config.yaml
num_hidden_layers: 10
hidden_size: 160
num_attention_heads: 5
num_key_value_heads: 1
head_dim: 32
intermediate_size: 640
vocab_size: 2048
hidden_act: "tanh_gelu"
norm: "layernorm"
norm_place: "pre"
norm_eps: 1e-06
positions: "learned"
qk_norm: false
attn_scale: 0.177
bias: "all"
tie_word_embeddings: false
parallel_block: false
init: "orth"
init_std_qkv: 0.0305
init_std_o: 0.0
init_std_up: 0.0305
init_std_down: 0.0
optimizer: "muon_variant"
learning_rate: 0.0031
lr_mult_down: 2.0
beta1: 0.93
lr_head: 0.00795
max_grad_norm: 0.5
warmup_steps: 200
schedule: "wsd"
decay_fraction: 1.0
decay_shape: "sqrt"
final_lr_fraction: 0.1
batch_tokens: 32768
max_seq_len: 256
doc_mask: true
train_tokens: 129300000
max_steps: 3946
dataset: "wikipedia_en"
MLP neurons of a small language model. Each row is named by its layer, matrix (down: output weights) and neuron, and shows model dimensions 16-111. Each number is 128 + 32 x the weight over its row's rms, rounded and kept within 0 to 255. Numbers have three digits each.
A block is one neuron, or neurons of one layer that tend to fire together. Before each block is what it responds to, as a language model described it from the Wikipedia text at the highest values.

Description: Verb word-completion pieces. Final sub-word pieces that complete a split verb, often before its object, such as kn-ow, say-ing, includ-es, w-ent, p-urch-ase.
L5.down103:153064119119084147106169081114194169119093101150106180123147092143164126123133079073125167083156121152140105174106085102100143133110128192111091128135160100101148098107168076119135104148140109192107161190062120143190119133171097154143208127096149097071133149168128113150126125154102139142
L5.down130:174157161133113073099162148113142114063192174122176125127120169177142187103157158175090137115069098089177136054163106133167122098100070170160123086126156126114124104139151170162141156087158124096106226084104190097124093124138088112169145081114112161093104140130122103163101119176121153127
L5.down300:133106079117062095129115113123201204095111160104132118144050090133132147110170118180155132149114140124131127140086161097128109145115107140077123117090159092121125111115143126198137128186195093108116123122203156187118108134122066186088067151115092156089088136087119084072157098166123146088
L5.down307:135065091114120170170161100110090141141037160131147122106142152091137128092122205123110148167137100106164123152197141111091172104108128107136090102195087058111192142149145195151139162115143105136110099166170118126179131136169114129132077121163082111175165115065103179154125158099137119140
L5.down331:201181180087150098060118093176093060156153152096171168154113163145118119133084100097150092136162114194133133126147096122134139109093144102134146128063111100145112088133130155103114127143155198105158133098162108150153135133108115104168164115159067103119154114084180118138137070095104122192
L5.down440:132094176137135117107128096109179140128139150110154108111133127177164105139093158188122121201105140100141102152142166152114106073080120082115139099160097129132131168163155131177115112132081123119112153077150120134132118150135096113099105153115112151081078128184161096158164101023170134125
L5.down443:150160102105160175170074098123070125103157128058159121131136163160110103141022164199096126126146105162126134096118163183114130084191140150097113126145127104121138107054113191147147196055121103117089121113118136158122107109134155132126133205135101171140121182140118121152076132168141094132
L5.down502:165175195114108115101153152084090104108180076129089090161127116098148050110183108112188135110093130133102161085122183195140142124141171141137160151152154121120101153089148122170154154144161113117138103163140145108156097101110097137132146126083106130079122105134110069157102131119080104169

Description: Verb inflection suffixes. Endings that complete a split verb, mostly -ing in participial clauses after a comma (starting, ending, resulting), also -ed, -ared, -it.
L4.down83:143122179120140145113194106145152092105188085124098162108155169068112123169139159156116112094113108109118116119048095143044141074070099096138100132165207138125170173090112159123162154132141176105132131189141094104105159092065132155155099127194144097155132147120139110184158107161094120101

Description: Word-completing suffix pieces. Final word-piece tokens that complete a split word, chiefly the "-ed" of verbs and participles (alleg-ed, report-ed, refus-ed, exp-ed-ition), also pieces like comple-te, str-ong, old-er.
L6.down197:106165132141136103126124170166176131148118148094121116142145117095170132129082125161141141170138120139153116159147099111131116102103112141117126062066148132045118074197076132164158194092166092127125144118082138064126159137092078139141178142113112112182118118132134100107053184129094160121
L6.down302:141114139167147138101167138138147103103087115161083171134113142153121134139124162192109180133125226157136092118077119108150107109099073114159072181184154139173123099160191000165106131082123095116049104078128101131199080145111091110118097135120115145124128146118112166178119176132216144140
L6.down361:140127074085154159137132144130106088108123124166133155126150139085072154043085049155162137140182108123154141115133161059059148207117081105095134117087158138076110116123164151090089104178179204093127142138133130142130147133085127159111091189169127093145135092194112155113175139174140126103
L6.down456:201078037163117133141136120128137120127114153117109074098074140121162141126175066198157128170170130121131049046115193146132082146107116125116039085144139100154160170106141132125121148125114128141096112114164127115163147112130090157158053163107154125128123144148135127145142155118150141139
L6.down480:061142084158138121131110151142150102160166118134136092112162088088107154125078123067163132135156081147120157149166080130134115141137120125131150147010164108136120103096113132146165087089137119120109170156166129144128148116107140094182092117096160150080117178112161122119187143127094151158
L6.down500:153073168129131107117107160123156167101101163095106092148145061133112107091119113132136114135076127150131163061174141189132159122054124109141129139096236116164134132130133182096136155135064214049146098148140163146148095147128098127118079071108077089090125076094109100164118174120114152138
L6.down567:103133098151109134148143113138130078171115145121168112148129136157143157109159132085129169121140157127067167169182159136083162216101138144101156156111141071061096122119106117048173148115097125138155140120085095129166130166114073137132147194144193127132179179069118100119160127104146131163
L6.down632:143120128075149129164173085155131093172069104130135101157164114070110129198172106125151156125162167102177105151146155137135119177099094137137081064164084155194118150095096157145101147109124183111101136139097127080143075094111045128119171182156140120110135154162166198174152076176076149086

Description: Paragraph-break boundaries. Period-plus-blank-line tokens closing a Wikipedia paragraph, often before a new section heading, plus the opening == of headings such as == Description ==.
L6.down85:160194133145085129149105102147108158159188137095099141177146102127169124153094112166070128169167091185075150130151100115103120135131129146133043057061091144161190090147104076141176159126146076137161093142189137144131080164113150120127145179149137111099076143139058127120139118122123161153
L6.down109:070207151102136109127098104123109090170110170161132193123151149126109085180171114118140152086198128112112098160126112140115136147049136094127170148155128124126151105126154144123132143118081168096081202146179163155122157108139082123154108122116175123132129146106141112155137105112115090103
L6.down309:134089061100104097154121167168135137084162138112079111138101100113156105168158107120128176101152085196099120073137124114180133122158111129121135093175128122147131197128153143161057211055119119089143133147094129179093077119105093176139105133117089109131105173188118129106082116135120185132
L6.down332:079122141145128109138050156144129167085137116125107166148160144105141101057076101065123170122071106128074091101161135107137205172060105129127130110107117075112145132126119071126153175074096154125069133111109130107109151153142161122116154188136137110102123170128148158180179164118222150120
L6.down342:149158146120117137107157097178115121178168137102124127130098126107118135159141109137162129129115128123168156146113146060118158162074099098105111125060135128131129127077172105196118113139117139161157149173084161185112099115095185167137135112173162108201125121114107108110084140110129215082
L6.down346:138124139140116147134072159070099148208129157051150132117136090156082087100133105085129101110204093138084114085141144135094066172100067181162096131138130170161131089124086142195159150138179128140086149103100117117133139139105131152187037198177135143092117151110091145117099144116148115129
L6.down479:158161149115074088133156132115135123114187085151104151109102111160181122080058143143083117113056172124127104117093174142106095169114138128104186059089167080123145112103142117058134160101102116133136097106144093143116121137174134197150113138100164166187187178133185140132162179133116146137
L6.down619:133135160111140169144093102128152129094126162124122132115140155180167150148122160107110133179219073182088094179118105082136138179083118111133118126122114075103135151098186171163163162114149179103110136103148121182153160103094069082095114112144127107140104117133109180096159124116132090125

Description: Mid-word fragments after w. Middle word pieces of words broken into small fragments, strongest for ro in w-ro-te (wrote), also W-a-iting, w-h-istle, S-ist-ers.
L6.down11:110107072145095113103154096137100142186072163109147121119165112081108128163142104103077138129142143039136132189115159118093174128106121094130129133101127136142111114156123193135157131178106145086156126102108121141227166139188086140139125103162107098118169152141156196141089115166114131187
L6.down72:125144140122169172100146148127149122194127157162117082116135073078144082126111108093124108149095077150188104146118164119110181092130183173119195137192120133078136190128046117153150128132114111120104145169121194139163127074153153084116124113116094153194118120149143186140156097158109109083
L6.down79:130161108144117145142094117112196143135151134107123135107142161142132076128127114141057126115173192154134138132082149099094159065118115112118151104123165138113131172128099147137157105150097102072067110137178178182158109084145153038147095083099152100117140084141148100140174139157124070128
L6.down322:092172159162115106138081168100129118116090076127092154143212152161080121148109156126142130140145115127138191076175153190143182076148135132098091133193122175092179106123146145114169100127177112090139109130152141133166133164164100077132117148105084139148138074127148133105139058125094047096
L6.down345:148089132153119090097091121127112170122216106138118062106133149186116112084130174115164170071105092161117099152158128125204116072107125145111083182173056141145111157105114095139117094123134104142119097138113096171147177139194141085158148145109101039115157133120145149141162125146084105169
L6.down499:119106101111140139158116135109108118135158136106115070162138152120128169153127092108106128020075156114172151156145128157126116143062097092080185134099149143147120144119099073187146128127124127105136147178122164129125152118112101146100118093101115133164061133161091097082107072143154131176
L6.down588:128175112128127162125150089103121130115191112119128098126070119059075141147102203159147101135187204160117141157136127112146171151109156176114150126129125099126084101123079130113102119080044139149078146116120103160121114064119076141171191104087152171132149117106168193096117129167142125137
L6.down589:085085138113112147196117130150098123076104110138166139126122155129088036118103123127129119049117134131153088161072142097134144165168169124182155090119087196150140160114186143135089118124174162104126193133071100093151170105128163079157106134117142137064115124110137129080107122138140125115

Description: Paragraph and section breaks. Tokens that end a paragraph with a blank line in Wikipedia articles, such as a period, pipe or parenthesis plus double newline, and the "==" opening a following section heading.
L5.down112:141182113128149155097112150170142089153112155138115068146140104190147078180068175106134133134121179149200078148110134112173132156096128107101112015071149096178207132103128136136129130077143098128123089081114102119119107137148071112159148146143086163133207129144115064092119177132136113134
L5.down187:172134101172162132117059109168158103128125189122168179130102071143130106112180178176176062110196105185133120157153067073142086113094134087115139147105138119102106114132158140134149133135113169118055160106138111118167150151125106124086098119109154160126106173104121215106206131104159126138
L5.down342:152156160146139127148117125127148173110144106096106172153131097136114148140068124064159095155101172115086113101143137107110082087144106094064026147117118094137150099123175101075064102110101056115121136161150144115160195152139147146136167218142183194125175113130102166118163089117092146112
L5.down430:157156123204158162166063156149136137065190125126076095101146180130138128058150167122167068085108140130072096121146172162144178147107112081139153087165105105119139098113160154153139171109152128116177153134146092112169146079159070141128120142152092132110075056183122141145147104102146131081
L5.down469:108128102166116206174055129160105066153142160097087082139167131127157081099100116157107163134128193180092144127138129120106188101118115105128133175189163095162125145114155112117146141097145087107123117089102127162119151082138101149113169101157105128124098146092108124064130191105132119151
L5.down524:125159141125138150158099095148150116107121163114121176127115141147171155127110133091101125165191085153100069174117102070184132159081111086130115129128088131119096148141182170166174123089185135101143138157169126175128164123143041121117118111157135102098114104101120184111194092122141110140
L5.down580:125133065168090167153141133101209164166187127146163228078129148118082128107105078072129174091088098190109129133113101135084089137104135137091111115055135111138138100064180100158134160153166126150106145112115105135132167156084069149131174168136169114129156093106115074191103121125120116176
L5.down618:174105077151102141162125135062190145159137108196140120129120171106103124124171117153116080094114106178150140216150110109150054134168073125140088067143134051168144107098119118146156123132175111115084113142121097115114106137131134153173103137156124230169139089087142149138136126177166136145

Description: Mid-word completion pieces. Middle or final subword pieces that complete a split word, such as comple-ted, const-ant-ly and con-ven-ed, plus year starts like 200 in lists.
L4.down505:109158096075117127164165134172142151157129206146121126125129150119120119135166128128103135191115116157120139140106118100137145171104114073135154169123113137176108148146113137100137103124165130085094104120106171145096124120092089073136145167120198133106119083092198193100172177092112145139

Description: Verb inflection endings. Final word-piece completing a verb split into tokens, usually a tense or agreement ending such as -ed, -ing or -es, in narrative prose (entered, causes, provides).
L6.down37:144126186122136120102117155083160142143098157140105065182071139106078091113163134179075181087098164081101132116154147180091130100118119115133187162149138123150188129179106140110144150125120145158141118103105145100114101127150153129130122102120117118109134106108122109144090099168136126158
L6.down39:133133126109107091155126134090136169074186154112146151131130140138125066137128105186136128128089079178132167116169171084084158130087164067130137090115147097142122114102132122171083123154120148089141111135157177130140110138116119170099169110119175102139150108155115067123122075162078102154
L6.down48:156170094124144137164150129115153146062124152090092154147088148175113109146150138139080128137073069124101109096198143092101072174110179076156114138058152104136178085110066049050124158062140133112123055144180162170119159132162115131154147139126131172167142137093144172126140158135162097135
L6.down394:099112129154108200126098116080084136115153122095114136160087147113080116117130135120108161104158129167134189154133089109086151095138064100080078169169139043158097139119145098134121127122114151146139186171124192177091126124126146133111079140102168147137113123117092150183159141082083100151
L6.down411:077144153131109103108178108163072109121060151112182104103109145132131089113094155177116096112149132104096095104104177113127165093078189122133140121197201085158154117105108181102148082165077107121143176103146186127147152112131109159184112161104122107110122125119067148113154145100163142154
L6.down549:072052108094126087098086165160062107138121117149078124162144138112172162081176122135086177105196158155121150138120093151139124116157109107143095142114083151197105112124172124133133129115182107131112162194162152094143142108103194144099113127095109131186156108164067110111206196173121123087
L6.down610:124151110148135133139100087128145157049179125147142183155144129144125063092116173185079128140142093142121127119158098112087090116145109143165126182127127079094100099138133118127125106104150146162138108158169142121105101156171145123149135093125127133128056141176073173167118123154109096063
L6.down618:091091101067132148155138168086188105149107110185144089103111124172082113090149107169147140152092092113136139147139093127196193171054136111109150143106118138122077152108164077141051117100164128095141112164061119094152179133137144113097124136100200101107154122128162128126128100102159117168

Description: Mid-word fragment after initial W. Second word-piece of a common word split after its first letter(s), especially W/w, as in W-h-ile, w-ide, w-ee-ks, st-ern, Tr-in-ity.
L5.down9:104134217192147145164085184118077159136137066057107108201086079114123094160133163175098119139097197126140086151065150141178157144058145128102174098110116120138182160142090145106188116140129142127093118128137144126154129115125115108121151110135157110112138158198116103110104112147060142155
L5.down10:076142167168137163129148136076065128159147092159112054081114105089153095132152160103187101077124097129120160095112157093165142125146102171113125094128153134112133136136116122078084123173102071152106100167093112150118122123114171152176076121110130064203130194149127112112103168087079152158
L5.down15:158106115133188143135137158164145040204097113126111133143159099135172120150204158175162112123066142105130129118187150145127109117184083072133135095150133137136087149128159089102103154155167156116124086096111122060102164064120121098143136154196129115113103118104167178109106141198037164111
L5.down18:161159079178119091125057145128132136142094161149142086176106119154106125130114159063105099175146054137083077140141135172160108125132102144053133096153186160079119138138137118079074173141145107136149181151156131056112133164149129111081103091159169137146079146125086123130135143202076061103
L5.down299:086159073104138133078126099215169126108134137116108124122078154143092148120107144144140099115129133150100122147119136104132140120119118121111127111094141123114132128183182094148093130168114156067099206084149105110092104151157107182172133165181146105149143065126122139126158113154100070157
L5.down393:182121114094148125131215122166120173090124126151168150108132078155151100124124108109148127097133154080116140114132114117139159177080132147164135117107159180136091133103088099066105216150128176100106151070183101095120151111117140188182133117135123100150113152116165063091061155101173162038
L5.down437:084126141087102095140115108114135190181105150123104062114106151106087203167142074152091091143172155132156102141118115130091137180097170127150092146142108121130157096193149139145117101050151120084081139096066101126140172126166163145074118125139163124160068134202100154167193116086117088068
L5.down565:119189135160139103143134098155062158166159101136147105109114150099194110135107091136092134134146095147154134200151142057099213102111111120149111149115111114153158138123095165132110188096103143147090099071053154139137132149129107085109126139199100101082166118146082134110124136140070126133

Description: Mid-word common-word pieces. Middle or final pieces of common English words split after a short opening fragment, as in be-g-un, wh-at, bec-ome, h-ow, ear-n-ed.
L6.down16:116140150171099142197139104060148105046092160171168171113166101132143124109122167153179076152090142096126109105146111193140188175195107092127141123063059078070139153093140167178100169097128102113087157111081106107099167144084087159112176108146180159097145108098125117080135139125137118125
L6.down24:101114137105105172114080109125171152116110098147130135096085131163181094166114207105149128168146163138117139128153039121195125119177092145179132127079197102096143132145085034144098163116206125077147151148071110069082115149148144093096121121142120084152133117119121094173181137157164198112
L6.down121:138186101124123160077121102195073101174113172133127168121097112084137103179140073065128121147104147125152106164122149123138143180103113099128134137112133134118154028109123167136071087160122189117087099118164172115183077151194117124191147091179153153140100116087148156162130113074074094164
L6.down133:077159131150135072087135142131114107040090107126106160158122102185142173070189156146218159159163160185131131163097144140156102056129120081085115128107134128133115211111154092133105117063095176096109101147108149133058112129151199119131122108083132104120138123166144133142113173187138113108
L6.down248:168102097159078144150157127090126148095095129163154109146172105156100112102044173146078070087130161152144165063144164161179109136140077135092077148080171142083055100117147110065124143137093142079084160133127154182150121052119129148109112121110084178145136180133195093071135149087178118090
L6.down291:148090162148120057098179143173088140162170181163078128123113118094139112141106114099127142125174052147163148134139122185184113110136132109147118082144104158116148161154127110115135142100116055133105111146086107101084115097161121117177106177152163143155098148093182144130108122098117100122
L6.down295:173168121115130094203104080091163093100118179187129147105122126165132127151175165127121100174117108095117095148123127124240115158124149114099076142119097157093112139116140200125110177094194108169119126124106134113124116184095125140098116140119074113072082121136112116098107161131115083137
L6.down356:102179112122157133145153089173139116127151114150163089095112132079133116107156133135123109149149077095128111151128150063103121177104078088119097150124093172138096104147165127118139098121096126173097166163108148194152159136157209100054102109129107084058102137131162119103107081148131161144

Description: Word-final inflection pieces. Final subword pieces that complete a split word, mostly verb endings like includ-es, obtain-ed, w-ent, incorpor-ates, plus plural nouns like appearanc-es.
L5.down70:145139093135094141074149117131118108124134164074157190152130055129174110094153150099087149114150116142130127069107064135190136122124139096084194206136085154160132075158082112111184092097166109100097104155143136075163150191139120191133146190151106094120182115144094114173104118102138181102
L5.down142:117122142120125106114200112174048128178161122142103080139180130097157147057153075150145119120116122136114128140124177166178114119105085158121095098148141156168138189124154166118092137124107117125136143114102117110186105081156068162154119082159112118100209144118136113140096152107049159118
L5.down345:133186142196092168133140083116100114103124098155079066144111136166143121115137080155105136138098078096098104153124147144074156117135095135166204110108122118110199161130166139125149136136147124126062056124170149147101062181182122100152117170091184083100169106111105122103128107098138161172
L5.down489:158169098124156110093124159054102074130051181093105119167147168101101090098104155104137113081142138138083105152136065127153130165053153141152152142091142141134116090122127108154158088104099181133079116095105130132127128181155051160121160171119141150150082104106095139085113094168141156165
L5.down517:122143156105151160149132155156147182113108166160111171099085081115090132120116166145040122123115137081150146103149072145120169121107079166121102150105144177105066179185163098101224141110135157106099098160131105138117119162170212154152101080128129133123120104160132134106119101074109135165
L5.down547:130159138100131144146143113114130154086122112122161104137120132148194140085141104106128074143090092186171119098178138117130057118115142101053120163194120092167109097056140141107065133167119143085129141163176096143100118181106166184091141138146099100109155121134112156128153146145155139143
L5.down625:171134114129123135151140148151115119122095087107180093096131094138143105113115181150154101140105053167129170167127092101101098190126134122156138134168093097075144145106142050095084113128055169156112057219121138179134172141092102087147129182107136090160094134155080160122130047136119140105
L5.down629:142161116105157124108118112118116099106139131134091181155102184180126167087158156088120114079150130120142152196076108154081132126153138151123083131128124072105139106178106124093172174091134070148126118110111159075165202148160070099115069099192092161119145157133185126110106176114133120099

Description: Participle verb-ending completions. Word-final suffix pieces that complete verbs, mostly past participles or past tenses, such as dec-ided, prov-ided, express-ed, often before by/to/in; also -able, -ible.
L5.down116:117153169093157133160133064108132159171105178111126165105127143139173134172115138141079115174151097092130067140119137116166116185090112073138075136136104136120063201175172137173132115139143180108100109180171125148128148105167075101144119116138180128099058080114122132105138138152115124112
L5.down134:084146154083147099094144124111169154134114127128158166112109097186181129146141077162119102147105169116123093130044111164124120138103090151134116092176157115127074163132169103060174085145126134067141117023140148101145140124097153161130103134108112157149119109119142120105147197131102127150
L5.down270:136141130113153083114087086148146124135113184064212158152096085102123106167102130072173114137168148100172217166187105096147112169077138115128129122123155158144073130119108141071117069120145152119097126093103164165142138128180162179152139120150133131129096124078097208173192156093109151107
L5.down284:170069117101129199124108108098108122147092091063209195175112154198147152143162190145150135132194135154110126121115119189092124130179132169069122156103076114136091160132130069123082152157099142097142066106111132097129123127073168120086114063102113081107129139083118127161113132176127178160
L5.down363:169150108138146139104099104147123112110176114128118105081140123099078128127160180138125141102126070142131180161107075143131082183085151231132089165072109152110102112114149104129143093089157144100142095142188153148107144133165136098160147091150106157061085144132132150115194091212084126145
L5.down426:097123126127079173194148134082097151161145124198164093127084107122107116113134117122126141144139115124135183116091156095112097114160145090093129154106160166134143162167108088125171164168173105097150188120072097175146122131100119186112151173068071150123171140077133156097142121158134158181
L5.down446:131140110130161171100164152117083092148211123156110172110134166127139128099110169120145144119147151126165119177056164133198075147153104140111062088107093145119080163168149147138090109126120145128123159098121138128136153103105148155117116100124123098120068128138105139128128157097057096090
L5.down577:186127083163081153118216133130098107097144071176138112140147123128115117160091122142121143101117091124064113076141148063120186116161099121149119132104119215157119114173143096101108169099098136134150095145140143141080108155142126104154157145178124232177154160145151122123095113153176107100

Description: Mid-word pieces; Website colons. Second or later word pieces after a short fragment, often W/w/K/gr (w|ater, W|est, gr|ad, K|ick), plus colons after Website in infobox lists.
L4.down524:151108123102101157127146061096149090143192140152133156165138165107083138100147146129073113106107080088160106146166173191083152109165132104169116074154149178078126088082093170129130167074151082140144116085117154119150098142162129113132117129150098133149142179175092123127145092098117142176

Description: Second piece of split words. Second fragment of a common word split into pieces, mostly at a sentence start, such as I|ts, H|is, m|ake, wh|ose, and a capital A after a period.
L4.down48:068168171144106108160101156126145117073153107134142153155135145109124112134163108194153110165132131182083161070142125124123155123075134135117086099141137146111099138098100150074074146132056174082109117079110122129144190116065135211115152083116136134079174093140089121143130109125176141117